python train.py --num_hidden_layers=15 --hidden_size=160 --num_attention_heads=5 --num_key_value_heads=5 --head_dim=32 --intermediate_size=768 --vocab_size=8192 --hidden_act="gelu" --norm="layernorm" --norm_place="pre" --norm_eps=1e-06 --positions="learned" --qk_norm=false --attn_scale=0.177 --bias="none" --tie_word_embeddings=true --parallel_block=false --init="trunc" --init_std_qkv=0.0586 --init_std_o=0.0107 --init_std_up=0.0586 --init_std_down=0.00488 --optimizer="muon_variant" --learning_rate=0.00931 --lr_mult_o=3.0 --lr_mult_down=2.0 --beta1=0.93 --lr_head=0.00696 --warmup_steps=200 --schedule="wsd" --decay_fraction=0.916 --decay_shape="exp" --final_lr_fraction=0.1 --batch_tokens=65536 --max_seq_len=1024 --doc_mask=true --train_tokens=272900000 --max_steps=4165 --dataset="wikipedia_en"
MLP neurons of a small language model. Each row is named by its layer, matrix (up: input weights) and neuron, and shows model dimensions 80-143. Each number is 50 + 12 x the weight over its row's rms, rounded and kept within 0 to 99.
A block is one neuron, or neurons of one layer that tend to fire together. After each block is what it responds to, as a language model described it from the Wikipedia text at the highest values.

L3.up96:56 35 45 68 65 44 50 58 46 55 61 59 49 58 43 75 80 73 32 47 41 49 29 41 36 55 70 56 69 31 32 46 73 69 57 38 50 56 56 51 39 65 38 54 42 60 56 43 51 42 38 48 28 57 42 54 35 54 45 67 60 48 54 46
L3.up172:64 44 58 70 62 33 30 53 61 55 51 45 37 41 67 58 56 42 43 54 50 35 43 58 45 47 41 41 49 48 47 47 49 57 63 67 50 38 43 57 61 54 47 40 51 64 60 84 49 55 60 43 53 33 55 36 53 26 44 70 50 44 53 42
L3.up261:55 34 62 61 56 66 49 43 76 37 35 43 46 56 40 41 40 40 78 48 63 64 47 51 49 60 55 52 61 45 46 38 61 50 66 48 72 46 46 69 46 37 34 39 42 50 48 73 59 62 34 68 51 39 65 49 36 45 41 44 24 55 63 68
L3.up434:42 43 31 44 35 57 64 43 44 41 52 43 17 23 71 45 37 62 54 61 53 38 35 50 71 40 43 37 58 57 20 31 76 72 43 50 50 70 57 43 42 49 57 45 39 51 66 43 53 64 48 63 43 32 65 50 57 30 37 52 58 43 70 64
L3.up653:49 47 59 48 57 66 44 47 38 49 51 40 56 33 60 46 27 25 55 57 34 65 54 59 33 30 42 79 41 45 33 47 63 55 55 62 63 35 31 58 61 44 54 52 56 56 29 61 69 62 65 41 59 50 65 32 50 13 57 61 33 75 58 51
L3.up727:53 47 40 62 77 62 43 47 40 77 45 52 50 40 54 49 69 57 53 72 49 53 51 42 55 68 45 49 31 68 69 49 45 28 34 52 61 66 74 45 51 45 63 62 33 40 50 55 32 48 51 75 32 41 63 51 33 51 38 66 39 46 55 42
L3.up732:54 38 58 58 71 38 40 69 45 82 36 65 47 43 58 75 48 58 55 40 67 59 51 49 55 23 53 40 44 41 43 47 56 69 44 72 51 49 06 51 69 49 48 61 51 36 47 44 52 42 76 36 41 35 59 32 77 28 47 64 34 39 67 52
L3.up759:46 32 41 68 45 66 54 52 34 49 54 54 55 34 72 45 28 47 56 39 27 60 68 56 45 32 39 74 39 35 65 52 57 79 42 55 29 64 57 56 63 40 57 46 43 41 43 54 53 51 59 63 60 72 60 48 67 45 55 52 34 51 43 57
Responds to: Word-initial single letters or short fragments split from the rest of the word, especially s, H, B, after a space or quote: s|usceptible, H|old, B|lanco.

L2.up11:57 49 43 43 71 62 59 47 44 51 31 56 58 48 58 58 54 37 68 60 56 32 56 42 39 46 50 39 55 57 64 59 30 44 66 48 40 56 32 55 49 57 51 23 40 44 57 62 37 73 52 20 14 25 60 44 38 50 66 50 52 48 71 58
L2.up273:24 58 60 60 52 68 46 45 68 59 32 53 44 41 56 54 46 51 37 45 25 55 47 64 73 62 45 39 48 49 28 59 46 67 52 63 52 33 53 47 62 64 37 46 57 48 22 37 39 63 63 37 67 69 49 18 52 29 45 45 52 79 57 53
L2.up421:44 38 45 22 58 62 50 38 37 61 35 44 67 42 60 49 52 54 43 53 40 36 49 60 78 59 60 64 53 63 56 66 41 50 61 73 59 48 28 65 41 31 27 38 70 55 41 46 50 50 39 39 31 45 63 20 56 45 60 36 33 56 66 40
L2.up691:42 55 48 64 56 52 64 37 37 46 61 40 51 28 51 44 53 49 62 45 48 68 57 59 69 41 49 77 54 61 41 58 29 60 56 36 63 27 36 47 60 56 51 39 37 32 61 68 60 48 52 26 33 48 67 46 63 29 59 72 62 62 59 59
Responds to: Single capital letters or short capital clusters inside abbreviations and codes, such as N after coordinate degrees, HESR, TAH, MHz.

L2.up128:41 60 59 43 64 44 53 33 47 33 60 25 41 35 47 56 46 45 60 58 61 61 29 29 46 46 51 53 36 51 24 33 53 62 74 52 39 49 66 49 66 54 63 59 72 38 60 47 50 59 47 51 29 65 48 38 51 63 40 58 67 20 46 51
L2.up247:39 50 32 47 51 46 47 57 42 52 72 40 45 39 23 43 53 40 44 35 28 56 55 39 68 36 43 53 47 65 48 43 56 50 54 74 44 48 47 63 39 35 44 40 54 44 72 52 45 41 52 50 22 56 42 48 45 50 75 40 54 44 52 38
L2.up394:21 75 37 56 44 50 36 47 33 69 69 24 52 38 40 61 61 48 53 59 50 38 52 48 54 49 26 55 34 50 57 27 52 46 65 73 28 52 32 50 49 62 66 44 55 78 50 69 49 46 47 49 35 68 46 40 41 54 48 60 57 65 49 71
L2.up581:23 41 43 69 48 50 45 24 53 63 56 25 98 54 57 65 47 37 59 64 19 46 46 54 53 54 51 51 49 47 42 62 51 35 29 52 46 51 22 47 48 72 46 47 40 47 41 63 55 35 54 62 53 41 46 34 47 65 57 46 17 40 53 47
Responds to: Digit tokens, often the first digit of a number, inside wiki table cells and sports or election stats, such as 7, 0, 18.

L2.up137:49 57 47 57 67 79 35 58 49 36 58 53 83 40 40 72 61 41 33 60 35 60 63 58 64 47 70 27 54 51 52 42 45 47 38 69 40 46 53 51 74 48 33 75 60 37 53 46 37 56 61 34 48 57 46 12 68 34 54 41 35 52 50 35
L2.up180:57 44 36 53 54 63 41 34 51 58 29 57 49 49 47 67 53 56 33 59 53 65 50 59 27 35 46 62 51 48 68 34 46 64 56 46 89 62 42 48 52 52 37 61 44 50 46 75 79 41 83 25 57 40 41 35 63 41 44 37 60 70 41 57
L2.up196:50 39 74 55 58 55 69 32 50 56 40 47 62 58 48 66 35 61 41 49 24 30 52 50 70 43 50 37 39 54 55 61 52 56 49 64 46 56 36 43 64 54 54 63 38 60 54 67 53 58 65 38 44 60 32 40 64 14 36 45 34 72 43 68
L2.up555:24 56 38 55 54 58 43 48 56 52 36 65 45 49 31 64 34 61 29 49 36 39 54 61 74 38 64 49 50 42 41 56 60 70 25 66 63 49 45 53 68 60 23 68 61 69 38 74 55 34 54 29 50 48 54 43 29 42 40 61 49 62 47 37
Responds to: Single capital-letter tokens that begin a longer word split into pieces, at line or heading starts or after "(", "-" or a quote, e.g. R in Raghuram, S in al-Sharqiya, L in (COL).

L3.up181:52 57 57 48 75 38 36 52 46 33 45 49 52 43 60 54 41 47 54 56 50 67 50 42 38 35 50 62 66 50 58 56 32 62 41 52 77 44 60 54 35 66 44 54 46 47 55 37 42 46 38 32 50 50 33 50 35 41 59 61 49 63 47 21
L3.up216:36 57 61 56 59 65 53 61 52 49 57 31 50 50 54 51 27 58 42 48 38 56 39 64 34 57 37 57 43 84 56 34 42 43 38 52 64 52 66 65 57 45 68 48 57 46 52 51 66 44 68 73 45 67 35 63 78 53 59 37 37 47 47 65
L3.up288:33 52 67 36 41 52 45 52 50 69 66 45 37 43 59 56 41 41 52 49 43 62 47 34 41 58 26 55 45 61 41 29 71 50 38 54 51 53 37 62 39 56 29 48 53 29 56 29 47 47 50 52 28 47 37 43 49 39 44 51 34 38 66 35
L3.up321:48 32 21 48 55 56 53 39 40 36 42 43 60 56 51 68 66 55 50 61 07 44 60 40 50 11 37 66 52 39 41 44 63 61 66 67 54 55 44 50 38 42 38 59 72 33 35 51 68 58 35 57 31 33 54 43 58 46 46 53 42 41 50 48
L3.up360:30 58 61 56 61 52 36 48 70 46 48 42 43 36 49 54 57 54 59 37 51 55 58 45 46 57 29 26 25 44 48 31 42 74 61 55 44 49 69 69 36 66 53 45 46 42 50 44 65 31 63 62 53 40 46 57 41 66 39 67 53 37 43 51
L3.up541:55 43 51 48 58 56 46 38 44 38 69 48 52 22 52 45 49 39 59 48 56 54 67 61 42 23 58 41 45 56 14 53 65 36 40 56 31 49 42 45 45 61 42 64 58 36 38 46 50 59 59 56 47 41 53 53 57 43 79 59 46 24 41 60
L3.up609:49 54 32 36 46 50 57 31 34 50 64 34 48 43 54 51 58 37 47 54 52 61 60 19 72 40 36 37 49 48 46 40 34 48 68 49 52 54 55 72 32 78 39 56 45 69 54 52 66 54 52 74 32 58 52 50 56 59 41 39 35 31 47 31
L3.up733:36 47 77 45 53 54 43 40 68 43 49 48 58 56 52 56 54 60 58 34 24 62 65 56 59 23 46 56 53 38 39 28 25 68 56 40 63 53 57 67 42 53 26 40 66 64 46 55 47 27 40 59 44 32 59 38 55 76 61 55 49 51 49 45
Responds to: Cells late in a row of pipe-delimited tables, mostly numbers and headers like 9, Apps, Time, GF, and some infobox field labels.

L5.up93:46 56 46 30 41 46 42 41 42 54 37 52 50 41 44 59 58 53 67 65 53 49 46 59 72 52 47 57 55 44 47 37 57 30 62 47 58 42 40 57 38 49 53 69 36 41 64 49 30 65 50 56 52 62 33 63 64 23 75 44 42 74 57 59
L5.up713:44 43 54 62 62 39 48 61 37 60 53 50 50 41 67 73 54 56 38 63 34 59 37 70 30 37 47 56 60 27 48 58 48 47 56 53 44 40 56 53 55 29 39 58 60 59 60 34 45 49 33 51 53 32 54 46 71 39 49 61 68 60 48 50
Responds to: A lone "s" token beginning a word cut into pieces (serials, screened, slums, sale, suffer), plus occasional plural -s endings like daughters, ratings.

L3.up4:63 45 60 66 37 53 49 52 53 61 54 39 44 25 38 32 37 59 33 62 63 69 50 24 45 59 54 40 71 68 50 23 69 62 50 56 40 66 55 52 59 60 34 42 45 67 51 44 58 35 56 35 41 40 49 38 34 50 23 48 53 46 58 63
L3.up69:70 56 63 52 45 55 45 36 62 69 31 52 39 41 54 70 45 52 51 48 50 49 75 46 28 44 43 55 77 31 50 40 53 48 57 55 45 41 46 49 60 60 41 62 34 54 22 80 40 35 55 64 53 48 34 42 58 59 28 33 46 70 59 59
L3.up397:41 58 60 36 58 66 66 52 54 60 52 43 43 45 49 54 39 55 40 55 35 35 48 66 65 39 64 48 31 54 55 52 32 58 59 81 37 46 36 61 57 45 51 67 53 39 55 59 50 64 76 28 49 59 58 23 68 41 25 48 48 72 56 60
L3.up421:68 36 58 41 57 36 57 61 43 74 46 59 50 78 64 70 45 56 46 36 52 53 48 53 44 43 53 56 49 32 38 37 63 36 65 68 59 57 62 20 42 47 62 75 46 46 48 51 59 28 40 55 33 69 42 32 39 55 50 38 60 59 44 61
L3.up447:51 46 65 56 49 29 47 44 42 52 58 48 36 41 81 68 44 50 32 37 52 74 44 50 69 34 56 68 34 46 50 38 48 68 46 52 60 35 35 18 48 75 64 63 62 67 60 44 64 51 51 27 45 56 46 50 49 54 55 36 47 34 56 44
L3.up462:54 27 60 62 49 50 58 58 55 60 52 60 22 52 59 71 52 63 59 73 55 36 65 26 71 45 59 30 54 51 38 32 56 55 68 31 75 48 45 43 34 43 53 54 36 48 23 50 44 26 53 44 71 70 56 62 35 36 49 42 40 46 53 55
L3.up566:61 58 72 68 72 52 65 47 67 49 51 26 49 54 47 63 67 50 50 24 56 41 65 60 65 27 27 42 46 44 55 42 39 43 52 56 54 40 41 28 40 61 38 50 70 60 56 45 45 50 28 39 57 65 64 44 63 37 44 52 46 85 30 60
L3.up726:62 60 48 62 50 51 42 48 60 63 59 51 54 48 41 56 59 35 41 61 29 46 64 55 53 62 53 81 32 06 38 37 44 47 55 55 61 24 50 48 60 46 40 53 57 50 47 54 83 33 58 66 51 53 52 36 49 36 33 49 45 62 54 48
Responds to: First token of a new line, paragraph, or section in Wikipedia text, often an initial letter piece (D, S) or a blank line.

L5.up105:68 48 61 60 27 61 64 39 70 51 65 36 36 41 60 49 52 52 54 32 40 51 55 65 58 70 32 52 72 42 45 33 39 24 74 67 54 47 45 56 44 55 56 51 51 38 62 37 50 33 70 68 58 48 58 27 53 35 43 53 52 41 43 36
L5.up586:39 48 65 37 51 54 52 30 34 65 43 40 38 37 31 55 50 53 42 40 65 65 61 40 55 50 47 57 63 39 49 47 60 31 54 71 31 48 61 37 53 52 49 45 38 46 40 58 57 50 70 48 60 45 69 63 47 37 61 60 54 37 57 48
Responds to: Fires on infobox field names after a dash (Country, Website, Distributed by), "age" in birth dates, and blank lines before == headings.

L5.up142:62 66 44 46 39 50 39 41 43 71 45 60 64 54 52 48 88 46 30 63 33 55 54 46 56 34 38 55 58 55 41 54 45 74 80 42 50 37 42 61 42 45 50 33 74 43 45 43 58 49 34 43 48 34 59 62 56 54 61 50 56 41 55 44
L5.up575:54 81 45 38 50 40 51 49 37 69 34 54 45 49 67 46 59 49 35 44 47 43 51 57 65 33 51 23 53 44 67 41 53 65 72 50 37 61 51 52 32 46 40 18 68 33 56 55 63 47 39 60 52 34 54 41 37 61 66 56 53 48 51 46
Responds to: Pipe characters in markdown table header rows, strongest at the closing pipe after the last column name, as in | Length | or | Pts |.